MLP neurons of a small language model. Each row is named by its layer, matrix (down: output weights) and neuron, and shows model dimensions 176-271. Each number is 200 + 30 x the weight over its row's rms, rounded and kept within 0 to 999. A neuron's up and down rows have the sign that makes its largest values positive.
A block is one neuron, or neurons of one layer that tend to fire together. After each block is what it responds to, as a language model described it from the Wikipedia text at the highest values.

L5.down3,153,201,185,235,237,191,190,164,186,157,166,212,189,182,186,179,154,239,211,169,189,185,208,190,195,226,175,195,204,236,295,152,174,210,156,223,180,189,232,177,209,183,207,192,248,227,212,226,261,197,237,174,230,219,220,131,201,197,192,181,216,208,248,210,207,216,189,190,182,238,241,141,191,211,187,225,227,178,165,192,201,212,200,210,182,119,218,201,204,185,181,127,135,212,177,237
L5.down145,288,240,249,163,190,208,220,232,200,202,156,215,185,201,207,140,174,169,181,215,209,210,154,131,205,174,165,192,176,166,206,177,249,157,178,238,168,210,217,240,150,216,197,244,226,207,159,191,172,226,225,255,165,145,194,216,212,184,174,173,215,206,188,242,172,212,155,260,206,199,201,159,177,225,186,182,191,228,230,199,162,207,217,215,250,218,171,225,164,209,149,196,156,192,158,229
L5.down188,226,165,202,248,215,204,152,192,181,226,186,160,239,238,300,199,193,158,160,184,211,250,184,172,168,244,188,245,198,243,208,244,155,198,256,200,208,177,200,210,218,201,193,180,237,162,170,169,162,200,205,253,206,185,175,162,193,224,184,195,211,243,187,182,175,125,205,240,210,181,188,233,209,199,217,227,201,208,141,222,162,211,166,236,155,173,199,183,178,211,218,237,203,171,234,175
L5.down216,187,176,179,190,245,287,226,185,223,153,202,217,216,166,247,202,196,236,227,210,228,193,200,179,266,199,279,186,218,191,187,161,206,220,239,167,210,156,180,233,195,209,198,222,214,163,222,181,193,142,207,183,190,183,170,142,215,176,220,232,159,171,236,203,191,167,204,197,187,226,187,151,242,197,195,149,226,192,193,259,199,218,203,193,220,219,249,210,177,222,182,203,163,224,217,251
L5.down299,136,127,188,179,173,243,284,189,232,207,214,220,228,147,194,231,198,192,186,202,117,186,257,180,202,180,253,215,185,170,239,166,196,163,144,194,219,193,206,230,175,180,198,192,202,219,170,176,192,178,207,222,181,215,273,161,220,209,161,226,223,235,206,143,206,176,271,202,138,239,207,175,198,222,219,220,185,211,161,224,209,214,185,191,184,208,186,182,213,237,238,173,182,240,185,217
L5.down347,216,297,135,218,180,205,158,225,174,181,126,201,233,222,216,241,184,161,217,203,198,266,222,242,213,215,182,181,197,249,198,163,185,231,173,193,228,205,213,228,247,188,263,194,174,169,242,180,174,195,208,203,211,156,239,222,202,183,181,186,198,162,216,197,170,203,227,171,216,184,199,192,205,147,185,153,191,230,234,198,226,170,255,225,234,188,205,215,203,259,219,156,179,211,211,211
L5.down409,229,174,227,216,182,156,190,206,208,254,157,202,192,206,266,174,184,252,192,211,221,160,254,256,204,162,188,223,241,209,108,226,192,157,168,175,204,167,177,193,186,155,156,144,203,207,182,199,205,217,205,199,191,213,253,263,198,182,172,186,238,185,250,218,182,241,239,214,196,167,215,217,198,147,188,257,191,200,231,199,173,227,168,141,226,233,243,179,131,211,224,185,126,175,188,209
L5.down464,155,202,236,175,160,209,212,199,251,183,199,226,189,211,217,253,239,219,203,144,238,155,223,190,195,215,211,207,175,192,221,218,173,202,183,200,203,145,183,227,252,194,229,250,186,205,195,179,127,199,187,271,146,142,189,163,196,230,217,228,186,172,176,206,224,176,223,195,208,134,222,229,221,204,138,177,169,140,152,204,212,220,186,254,240,192,219,210,204,217,262,172,230,237,215,265
L5.down489,148,238,223,215,215,232,229,162,174,171,183,193,191,177,195,273,184,200,201,176,185,221,218,198,190,218,235,223,159,222,220,179,133,205,155,157,207,174,203,183,203,235,187,173,149,230,233,149,205,186,199,207,265,197,233,181,171,265,215,252,207,179,179,170,226,188,255,201,248,175,190,280,207,195,151,208,226,195,198,199,177,205,164,221,217,135,185,176,196,253,217,214,220,185,203,151
L5.down498,151,185,219,232,237,180,175,197,226,152,192,169,187,206,186,146,204,243,191,188,243,173,228,217,199,174,192,229,236,263,187,170,143,153,180,241,206,231,166,194,192,208,144,182,156,190,127,246,224,193,207,174,243,184,234,192,208,199,218,187,188,218,141,238,205,218,213,247,163,123,227,209,199,220,180,209,197,233,230,164,251,218,189,242,188,134,194,208,192,148,207,205,190,225,233,189
L5.down516,193,192,227,133,232,219,180,199,247,165,200,193,206,192,218,188,262,171,169,230,230,196,229,216,152,225,178,200,185,192,269,190,193,243,188,155,179,184,192,192,185,187,225,250,175,158,195,228,222,127,194,174,207,236,168,229,213,189,232,163,184,242,223,182,186,204,197,189,200,197,211,199,167,149,197,208,237,163,183,216,196,219,215,194,184,202,189,179,129,171,207,239,193,218,237,219
L5.down554,116,220,128,220,218,181,249,173,177,216,206,210,204,178,237,179,220,158,194,204,187,171,229,246,170,224,220,201,143,208,167,193,207,189,202,220,185,186,202,213,229,247,204,184,222,236,193,191,190,232,207,216,192,202,221,193,193,129,262,197,155,213,192,202,193,218,205,252,264,163,295,218,200,141,165,223,155,221,224,206,210,217,170,223,165,164,237,171,181,219,200,171,174,199,192,219
L5.down622,215,162,186,205,185,201,187,198,172,197,228,233,176,207,216,215,190,207,206,197,214,183,248,181,151,165,199,184,197,214,183,158,231,222,195,194,212,222,200,178,189,171,209,138,263,209,184,223,162,210,123,217,202,252,162,148,207,185,199,203,254,183,225,256,236,210,173,157,193,236,179,210,168,207,217,231,233,195,200,177,152,150,162,253,210,178,156,209,192,191,144,256,178,207,192,132
L5.down666,199,208,182,213,214,171,285,236,253,186,194,201,196,206,171,232,197,149,281,213,205,169,175,190,221,215,243,190,199,185,146,182,176,159,207,191,268,228,178,231,197,184,207,197,189,186,188,242,209,196,200,150,191,153,158,196,164,189,230,178,201,207,227,223,157,220,234,195,213,165,256,175,195,221,200,160,212,156,175,170,225,201,206,137,256,200,205,215,224,178,203,246,202,202,168,177
L5.down699,216,227,250,210,236,199,165,261,151,217,139,208,266,187,160,212,167,161,250,211,183,163,172,204,191,181,244,171,206,179,165,192,177,182,193,203,150,199,200,189,195,184,204,245,164,183,232,257,180,185,210,226,211,221,188,253,198,220,225,224,225,191,194,166,205,224,190,172,204,189,179,218,177,201,185,224,256,165,175,173,212,211,202,222,205,228,175,217,125,157,242,173,168,187,218,195
L5.down774,223,147,206,195,205,241,164,157,173,201,170,193,199,202,156,172,138,217,181,152,164,191,227,192,199,215,193,233,99,233,227,196,156,201,201,199,223,212,194,185,180,164,185,191,280,182,217,202,220,149,245,244,205,218,185,212,204,140,189,215,206,179,167,261,193,270,225,214,195,239,192,200,234,142,152,158,160,186,178,202,222,209,220,178,244,133,210,189,257,218,207,226,210,158,178,224
Description: Clause-initial prepositions. Prepositions opening a new clause or adverbial phrase right after a period, comma, "However," or opening quote, as in "in fact", "in 1959", "on 10 March".

L5.down30,244,190,172,201,177,196,192,184,227,218,220,219,185,102,243,237,198,193,206,209,179,219,208,233,203,185,211,185,279,196,151,211,220,227,261,193,179,246,187,154,126,207,215,274,155,181,186,218,195,219,180,204,162,143,190,197,174,178,172,201,167,210,228,182,192,213,207,192,193,194,202,204,236,226,285,194,221,180,238,157,176,216,210,210,208,274,217,212,236,184,216,230,204,166,128,222
L5.down111,207,235,198,217,143,174,243,170,215,191,154,186,184,243,224,227,174,160,198,209,215,169,196,178,214,171,200,227,167,185,217,168,229,207,201,255,196,175,182,202,147,222,205,124,239,209,178,178,197,255,222,162,219,179,247,217,178,219,224,208,184,243,227,216,180,199,224,219,213,163,171,115,201,185,193,183,241,190,239,201,166,200,259,263,240,163,197,250,219,159,160,190,200,173,169,209
L5.down133,149,185,206,238,191,183,180,214,180,277,227,212,166,209,216,199,218,211,213,193,247,193,161,218,168,164,208,198,188,204,114,215,241,201,235,226,199,149,207,252,152,186,192,207,229,223,215,172,208,188,169,151,170,215,206,112,171,177,199,202,181,201,224,156,160,172,231,153,241,253,214,170,206,212,204,244,194,211,236,190,256,158,230,192,177,234,208,246,150,252,159,209,205,206,189,174
L5.down158,166,191,215,244,234,186,222,168,182,149,240,246,214,214,181,212,229,199,200,191,124,195,168,212,172,209,194,242,162,231,197,202,149,184,169,127,188,206,234,122,244,165,166,162,247,254,216,182,250,221,217,191,212,199,226,137,232,216,159,162,183,207,169,173,202,231,226,173,152,194,211,211,182,153,186,262,190,175,213,158,164,233,194,184,196,171,290,209,249,184,145,197,217,228,186,203
L5.down273,180,183,151,214,175,163,171,208,193,201,223,215,234,205,221,201,175,181,203,216,212,248,219,287,157,219,231,178,275,181,167,172,166,159,237,248,175,211,182,181,191,222,179,185,209,164,167,245,202,144,138,207,210,205,169,226,198,193,222,163,246,182,211,169,232,243,223,211,180,212,210,213,202,124,201,179,207,188,148,198,209,192,228,213,252,214,217,179,226,161,205,198,170,224,167,191
L5.down291,151,210,181,216,197,185,176,165,238,197,151,231,154,196,188,163,226,164,247,229,170,231,143,229,182,176,223,199,168,181,238,117,168,186,208,178,194,194,200,190,173,180,184,199,228,230,172,209,195,284,252,158,219,198,213,168,181,196,181,189,194,179,211,250,202,171,231,197,162,198,169,215,206,223,195,161,187,201,151,162,160,226,188,142,202,244,190,292,147,197,219,211,188,171,195,201
L5.down313,186,215,177,182,228,283,202,212,163,190,245,196,246,188,170,126,166,234,195,202,203,210,225,232,242,256,203,186,212,220,151,139,247,218,212,142,215,233,185,212,181,184,180,207,177,273,149,242,201,183,174,206,228,228,229,229,227,208,206,210,215,190,152,178,219,189,193,221,203,272,203,210,174,206,199,199,223,203,198,202,217,236,162,209,139,234,243,238,165,169,206,278,144,193,199,232
L5.down401,221,216,213,201,184,168,232,265,143,241,151,185,214,204,207,230,205,207,205,233,214,176,206,191,178,145,178,212,183,202,150,206,173,188,279,243,204,202,215,259,203,164,181,183,238,176,215,188,220,207,213,209,178,183,202,184,241,236,156,220,195,141,266,218,186,179,196,212,245,227,239,181,187,166,236,200,173,252,181,209,147,140,209,196,204,219,278,152,193,209,225,195,174,215,186,215
L5.down420,164,234,183,169,213,191,173,235,218,260,174,227,147,241,203,182,251,153,248,214,154,173,176,209,225,173,217,167,167,278,173,186,175,196,219,205,209,202,187,191,182,167,237,241,242,189,122,193,208,168,234,240,188,224,199,193,186,179,255,211,171,210,234,185,202,175,231,228,262,206,183,174,229,186,140,166,241,218,201,201,224,212,211,194,176,226,135,208,141,231,255,224,196,220,186,171
L5.down544,207,252,243,221,159,192,135,204,208,188,163,161,196,198,193,193,269,236,229,206,180,187,179,202,201,174,193,168,216,201,227,212,213,214,221,246,175,205,192,194,187,222,203,230,134,223,192,158,184,170,151,228,136,237,237,160,225,202,159,177,252,198,219,198,202,178,165,253,182,223,223,178,197,195,249,214,199,229,174,229,236,232,218,242,197,166,193,252,229,168,150,198,169,204,215,174
L5.down597,187,148,193,184,156,233,154,245,275,215,213,192,216,137,232,211,168,174,174,220,230,213,202,184,172,197,223,239,223,204,212,250,182,246,265,210,216,180,166,170,198,189,209,177,152,199,149,218,136,179,214,177,220,236,263,197,172,174,194,167,226,231,190,201,195,171,194,220,161,232,218,205,281,185,193,227,204,233,208,201,209,160,173,190,203,245,214,180,180,200,201,197,216,155,171,192
L5.down619,215,122,161,213,210,182,190,205,149,216,253,252,208,234,204,203,162,165,192,197,160,208,202,203,202,201,179,226,119,217,175,235,194,211,225,182,209,213,187,215,208,224,166,197,239,227,203,196,211,222,239,242,231,194,258,177,158,156,133,177,220,220,222,186,182,162,179,200,207,267,218,168,182,228,211,147,222,182,143,163,180,217,205,187,200,176,156,261,142,215,153,178,248,230,231,187
L5.down672,173,166,225,219,221,216,183,227,221,221,236,206,200,197,250,217,230,199,138,187,221,225,154,220,203,274,201,199,209,156,192,148,228,172,232,209,213,200,207,247,204,159,227,152,224,241,181,212,257,241,174,179,236,177,145,170,256,202,213,214,167,185,208,120,189,164,194,196,149,200,179,241,186,219,216,185,213,231,176,181,203,195,224,225,140,281,248,268,219,188,192,251,203,209,171,170
L5.down685,229,232,194,173,201,202,275,172,228,172,227,249,191,236,197,180,187,200,222,169,189,238,216,192,185,214,246,168,207,238,188,196,199,169,209,235,201,205,248,178,139,183,246,203,153,216,164,243,201,171,233,207,237,199,243,207,231,128,162,188,246,182,227,225,179,226,234,161,187,154,210,195,216,188,218,146,212,247,224,179,222,209,198,178,185,200,189,234,219,224,194,219,225,206,161,158
L5.down710,220,177,219,201,213,207,200,258,145,230,204,217,154,191,232,156,188,146,232,184,233,211,171,206,190,214,207,155,200,242,148,205,188,207,197,209,188,214,197,192,203,232,208,211,212,218,165,215,199,191,218,182,237,245,233,158,190,186,212,192,248,255,208,137,216,157,175,266,193,240,244,215,175,254,184,238,184,211,207,139,259,202,157,207,193,153,183,196,157,150,177,231,204,206,258,176
L5.down797,214,188,225,227,125,220,223,226,221,202,190,213,180,171,234,227,194,216,231,156,237,261,213,113,190,159,235,284,200,201,182,185,199,205,205,242,197,145,146,279,227,170,199,220,198,242,202,203,209,224,249,204,185,196,164,246,185,168,193,170,172,188,206,208,178,212,214,198,159,180,180,186,204,216,228,190,235,183,167,158,196,196,161,183,195,229,197,186,129,209,200,217,202,154,222,170
Description: Infobox and table field labels. Tokens ending a field label in infoboxes and wiki tables, just before the value: " (" in Time zone: UTC+01 (CET), "|" between cells, final label words like ID, Budget, Total.

L2.down278,159,188,157,193,176,218,166,239,200,175,202,194,217,179,206,182,219,148,176,182,213,213,152,196,235,212,170,269,183,211,186,210,202,197,238,187,175,197,199,193,191,204,190,242,177,226,196,272,232,168,210,208,216,198,185,197,189,219,114,191,186,231,157,172,190,241,241,187,184,176,184,214,185,221,202,185,192,172,203,228,142,176,159,207,210,143,244,196,252,218,160,183,229,281,176,216
L2.down508,211,198,202,179,194,216,190,188,120,231,180,200,172,190,203,184,255,195,201,168,206,225,177,214,189,196,235,258,214,222,213,182,226,168,215,180,172,210,284,149,174,182,194,201,215,168,183,138,218,188,242,160,168,213,213,227,239,200,189,195,235,212,193,197,211,227,190,193,230,267,164,199,239,190,171,194,118,227,165,219,194,204,188,171,184,128,202,174,177,171,282,184,241,154,174,215
L2.down622,256,227,228,186,236,215,219,228,180,228,225,225,169,130,233,198,184,236,199,185,207,189,196,162,173,242,243,298,267,178,180,177,192,161,215,236,231,260,172,173,184,160,169,212,208,185,182,199,178,170,179,231,185,179,192,194,219,215,163,162,208,181,189,195,192,250,196,159,203,239,177,198,281,217,205,208,184,234,184,208,204,187,200,194,210,247,262,234,155,182,168,254,232,152,139,206
L2.down800,208,182,236,171,223,194,158,152,191,178,216,184,245,208,224,189,183,242,226,228,202,188,128,208,166,171,222,186,219,193,186,199,130,156,248,203,196,253,182,187,212,210,167,142,155,210,218,224,181,217,217,192,188,208,195,195,185,285,219,200,253,165,267,216,236,142,163,220,128,213,218,245,202,192,202,216,219,201,176,214,147,179,242,128,191,157,198,161,198,249,217,202,210,176,195,253
Description: Date and stat field tokens. Tokens in dates, times and sports-table cells: the minute mark after goal times (37'), "at" before an opponent, "of" in "As of"/"summer of", month names.

L6.down106,233,224,166,183,153,230,145,187,160,211,153,225,161,159,219,203,209,206,211,187,213,203,188,225,145,137,146,171,150,212,212,161,186,153,173,237,191,180,178,213,208,140,176,175,196,212,169,211,206,184,280,206,201,203,204,241,205,172,156,180,235,193,289,199,228,221,200,171,183,172,197,225,200,187,188,183,200,241,221,179,178,203,250,209,197,201,180,183,161,173,200,229,185,191,214,197
Description: Quote openings, title ends. Opening quote marks and first words like I inside quotes after said or stated, plus the closing = of article-title headings.

L2.down72,172,155,197,196,227,201,205,276,220,204,213,215,179,221,227,245,225,174,205,195,168,223,171,138,172,177,156,158,178,192,168,216,199,194,225,206,236,240,210,170,187,183,209,182,237,143,177,144,179,188,179,239,130,191,237,200,155,186,217,217,186,177,171,203,170,206,172,189,215,166,177,213,201,212,186,195,186,190,197,192,218,214,198,181,161,215,169,182,190,145,181,270,241,237,235,175
L2.down171,228,114,224,269,240,247,141,198,211,86,178,211,203,247,206,159,171,221,149,124,198,180,227,220,186,176,162,234,237,184,206,187,206,183,182,169,186,266,175,176,231,221,244,214,182,254,156,191,213,203,123,216,170,220,195,209,253,212,216,196,208,215,173,192,215,177,130,200,210,185,214,189,189,163,215,218,193,237,191,212,242,232,200,218,205,164,194,180,218,160,222,235,227,213,197,168
L2.down334,206,235,195,148,175,245,233,201,184,188,227,163,257,225,197,183,202,192,200,225,165,201,204,212,209,199,159,204,159,213,224,139,231,190,192,230,212,245,206,180,210,181,163,214,216,191,187,219,229,143,175,206,183,198,155,245,167,229,165,146,259,171,203,181,210,253,192,238,221,212,195,199,158,150,229,217,177,154,192,217,142,139,224,214,200,232,199,189,158,253,174,233,197,178,225,179
L2.down673,128,250,191,236,266,167,191,154,215,177,155,194,221,174,185,144,192,207,214,161,128,227,232,237,218,199,205,199,182,212,186,225,179,226,211,196,162,175,202,244,236,181,205,259,248,228,215,188,221,208,169,111,194,255,177,241,183,187,173,149,167,212,151,266,190,225,211,228,192,258,222,135,163,210,206,188,186,261,197,144,158,157,195,201,198,177,176,190,241,217,178,204,257,203,258,218
Description: Clause-opening prepositions. Prepositions or phrase starters that open a new adverbial phrase after a comma, "and", or "In", e.g. ", with", "and by", "In this".

L6.down128,193,233,229,180,248,223,164,167,218,207,188,182,179,189,233,200,198,207,173,202,203,194,178,176,164,154,183,167,232,224,153,200,173,158,155,213,203,213,175,163,177,260,255,146,166,181,222,186,171,152,225,208,207,235,206,238,227,168,225,222,194,192,207,186,233,222,210,128,177,173,212,144,237,199,223,188,209,165,261,184,229,266,219,186,147,236,191,193,209,157,248,269,259,168,120,243
Description: Infobox and table unit tokens. Tokens in Wikipedia infoboxes and tables, mostly "mi" in "sq mi" and the "(" before a converted value or chart source, e.g. "(20.4 sq mi)", "130 lb (59 kg)", "Greece (IFPI)".

L5.down2,205,210,194,229,233,199,187,180,216,203,219,158,241,164,146,200,167,182,202,189,206,180,199,221,201,196,233,227,229,150,186,211,239,200,176,186,211,240,167,217,194,217,189,267,239,182,210,209,142,133,178,144,236,176,216,195,149,163,253,165,195,246,185,207,234,203,221,176,212,175,168,237,195,191,244,234,174,200,174,205,236,208,200,168,174,187,230,219,219,174,147,203,200,211,169,183
L5.down11,226,208,212,247,171,198,254,210,231,199,200,129,189,195,243,183,166,228,220,240,172,150,158,219,196,196,176,199,205,160,180,198,224,193,231,226,217,203,235,166,188,188,220,215,220,205,234,168,217,158,198,231,197,205,186,200,175,197,165,203,176,219,162,160,183,190,181,214,252,172,253,205,204,154,194,266,249,194,231,197,166,208,231,193,238,182,196,201,219,272,183,249,196,217,118,180
L5.down25,183,162,211,141,244,247,122,209,221,175,154,199,225,204,199,231,199,168,236,196,224,199,235,196,192,229,205,211,223,226,273,221,194,209,229,201,204,163,158,164,223,203,201,187,173,209,161,213,196,181,272,180,240,170,250,195,215,184,191,200,174,225,202,206,201,246,206,178,187,184,210,148,175,216,172,228,182,213,214,177,200,167,175,224,142,196,236,178,152,175,143,172,193,224,166,240
L5.down32,219,229,190,237,204,234,199,194,223,165,210,247,146,131,198,232,223,271,174,209,238,219,245,246,216,253,215,186,225,161,196,176,176,206,250,217,194,180,241,200,243,186,220,221,138,163,199,170,210,204,176,167,219,224,255,209,213,185,208,187,139,159,170,195,187,222,195,214,214,200,215,205,207,192,220,192,207,132,200,199,215,177,214,242,210,169,221,145,208,160,224,203,255,184,170,247
L5.down127,128,197,221,164,173,218,169,197,155,194,195,189,227,161,190,225,163,202,185,171,231,259,175,199,218,199,169,178,200,173,206,167,230,262,194,173,256,229,184,139,179,191,193,221,234,191,196,159,190,172,179,187,146,203,182,166,224,214,196,211,207,177,168,220,209,222,197,194,213,199,231,220,197,222,152,213,170,256,230,186,160,210,210,199,172,156,233,201,144,180,139,195,186,185,217,186
L5.down229,221,218,229,187,211,221,170,290,159,194,234,196,218,155,213,215,188,222,189,243,230,197,182,220,248,202,222,215,259,188,255,129,170,180,180,130,234,179,173,215,220,237,222,231,187,196,197,180,219,171,171,202,176,238,219,235,194,228,197,206,121,187,154,190,208,249,152,233,194,179,197,151,143,195,161,208,171,223,238,265,154,186,256,233,176,176,112,213,209,180,175,188,172,243,171,211
L5.down250,150,176,191,194,191,178,138,141,231,186,122,208,164,184,183,239,237,172,203,189,187,207,125,178,225,156,251,182,209,206,227,204,156,204,183,283,153,184,219,174,153,183,202,227,184,209,199,240,193,205,220,217,207,204,177,218,211,199,194,215,176,186,183,217,217,177,231,218,179,251,200,203,176,229,240,254,199,210,167,232,209,217,230,227,188,185,199,200,226,195,204,175,134,168,243,186
L5.down363,180,211,164,102,199,157,202,193,242,210,198,158,219,215,198,193,198,191,139,224,213,181,159,253,221,132,157,169,206,163,188,242,178,183,237,225,182,208,163,199,179,229,198,231,221,159,208,196,157,163,176,169,194,227,157,236,189,192,186,177,181,239,197,225,236,195,199,160,145,158,197,170,212,201,181,238,202,187,172,212,215,196,228,224,184,214,176,195,215,206,190,159,207,194,260,167
L5.down392,165,183,204,201,182,215,272,187,192,165,169,234,179,206,226,270,208,158,193,219,189,194,189,218,205,267,263,246,170,168,169,205,183,215,243,250,187,176,226,217,212,206,206,201,172,238,262,189,140,181,130,209,214,193,165,186,198,212,217,224,226,204,231,180,236,136,214,202,195,179,199,189,213,204,161,223,218,231,197,189,234,188,241,243,211,215,203,204,210,261,236,196,222,209,194,218
L5.down414,226,161,214,200,221,195,166,184,206,223,181,218,242,240,204,182,193,193,196,235,159,228,213,174,255,216,209,188,158,239,237,232,198,167,202,201,191,243,261,224,198,164,246,232,271,195,185,205,208,211,196,186,217,186,230,236,197,175,270,138,209,193,204,231,190,221,109,161,196,173,210,224,190,219,142,198,170,227,143,197,227,195,264,228,185,176,220,233,190,154,193,200,210,231,151,187
L5.down486,198,145,204,174,159,183,220,231,218,195,140,256,206,182,254,201,248,198,207,227,233,250,207,165,210,153,158,166,209,151,167,218,221,201,195,232,276,194,248,163,228,172,209,171,217,245,137,209,143,195,176,184,194,252,221,227,202,192,217,187,191,218,182,193,179,211,226,308,148,206,128,240,215,203,154,245,206,214,232,235,212,202,170,207,182,193,222,193,269,216,158,159,197,218,199,174
L5.down535,184,177,192,172,166,191,178,193,237,210,167,201,226,245,204,203,242,221,255,204,247,201,200,171,231,234,177,141,177,245,181,188,249,174,231,255,204,176,176,158,215,189,201,196,231,206,204,213,150,190,208,150,177,194,187,185,246,204,186,196,185,166,176,194,173,205,176,151,90,158,195,171,215,216,168,198,220,208,232,209,202,159,201,176,186,198,180,226,247,169,219,172,180,215,204,240
L5.down558,182,195,175,193,196,184,212,157,200,203,207,207,175,252,180,152,247,195,246,184,173,201,151,210,248,204,171,169,212,223,190,161,211,183,261,210,199,173,156,214,236,190,186,207,184,240,263,226,203,186,141,194,164,214,225,226,243,166,173,203,170,189,202,185,157,134,183,183,169,151,248,203,254,228,161,195,228,160,249,207,187,171,208,173,249,213,204,202,195,135,187,124,178,157,189,187
L5.down720,218,154,257,198,164,188,192,158,194,224,170,151,163,238,188,219,225,193,171,158,248,203,149,175,209,186,189,212,188,238,180,158,184,184,207,236,182,190,189,145,210,146,198,190,233,230,195,210,198,195,147,191,200,185,258,221,269,247,211,244,166,199,212,184,207,158,156,187,185,160,239,185,197,213,200,171,190,221,161,160,172,185,165,210,179,156,216,217,250,206,232,217,176,195,228,200
L5.down749,179,232,224,175,254,158,221,216,192,224,181,150,161,223,193,117,184,196,226,211,129,232,178,213,246,168,170,213,210,146,157,209,171,214,217,226,93,201,247,205,171,209,168,199,172,206,171,189,215,194,242,201,200,136,221,176,185,192,230,199,248,221,260,216,198,228,204,197,180,196,257,136,210,244,192,193,259,237,153,173,208,230,190,159,216,221,235,210,207,168,204,168,162,242,200,195
L5.down798,233,196,242,208,173,238,160,138,259,171,185,165,224,170,234,174,218,223,189,153,220,178,157,187,219,275,232,174,211,243,183,221,160,167,186,159,263,173,207,186,147,162,191,237,208,182,177,210,199,194,144,178,207,224,183,238,150,177,210,225,188,226,167,224,204,205,169,254,243,177,211,187,208,190,155,203,211,199,220,243,176,258,186,226,270,201,205,236,186,161,173,173,187,200,205,158
Description: Main verb after subject. The main verb right after a named person or pronoun subject, mostly speech and opinion verbs such as stated, noted, argued, also chose, left, donated.

L6.down265,139,180,161,184,189,191,207,212,209,190,200,217,200,229,181,239,211,166,220,219,188,212,217,237,201,221,175,143,191,248,184,205,131,211,197,240,201,182,187,186,224,150,193,172,211,170,199,253,150,181,148,178,188,173,182,234,223,188,217,189,224,128,203,207,224,177,192,164,146,193,223,209,241,222,176,234,238,239,147,189,200,169,244,187,257,135,207,163,214,243,231,258,172,172,191,205
Description: Main verbs after subjects. Finite main verbs, or their inflection endings, right after a subject in narrative or plot sentences, such as hit, edge-d, file-s, took.

L2.down320,214,213,206,185,180,204,178,193,208,179,214,189,216,211,194,224,218,210,187,209,208,240,193,236,203,223,185,195,201,204,208,190,228,264,163,164,225,135,176,138,228,153,196,207,207,238,198,188,215,183,186,216,217,199,168,155,236,238,193,251,230,226,155,158,187,192,194,193,206,190,189,221,139,216,177,232,214,161,224,194,175,215,260,181,181,198,164,176,201,211,176,193,220,231,235,156
L2.down394,201,137,224,217,182,212,225,231,190,210,190,155,202,246,219,166,208,228,210,238,183,197,218,269,234,179,239,176,230,179,185,208,199,176,187,177,189,163,193,207,214,142,208,193,234,151,158,208,190,221,191,158,252,213,152,223,218,196,194,252,197,222,152,229,184,211,216,240,263,168,185,200,192,169,197,225,235,209,185,186,208,225,264,205,196,205,252,162,191,194,138,204,174,197,225,211
L2.down552,152,192,183,209,232,199,182,170,216,199,189,197,255,214,246,220,162,226,254,227,203,179,217,160,193,194,183,196,236,169,226,218,226,240,215,222,231,142,180,136,196,175,181,171,209,164,223,154,194,152,165,172,217,209,179,165,257,230,231,170,167,214,177,216,222,195,185,214,222,187,216,208,141,193,162,219,234,245,181,163,216,273,202,178,159,226,203,210,171,189,183,200,202,173,191,171
L2.down708,143,175,243,159,236,191,233,216,268,216,246,188,172,230,210,246,213,256,213,179,168,175,231,132,188,142,150,163,166,227,218,252,202,240,205,196,229,204,173,182,157,204,174,233,195,170,165,203,180,199,185,172,174,201,205,193,200,189,235,162,158,229,201,199,196,136,181,192,210,195,205,150,200,261,181,190,183,181,204,226,239,244,157,167,232,122,185,220,195,174,221,168,190,232,219,217
Description: Main verb after subject. Main verbs right after their subject or a comma, often speech or finding verbs introducing content: saying, calling, found, revealed.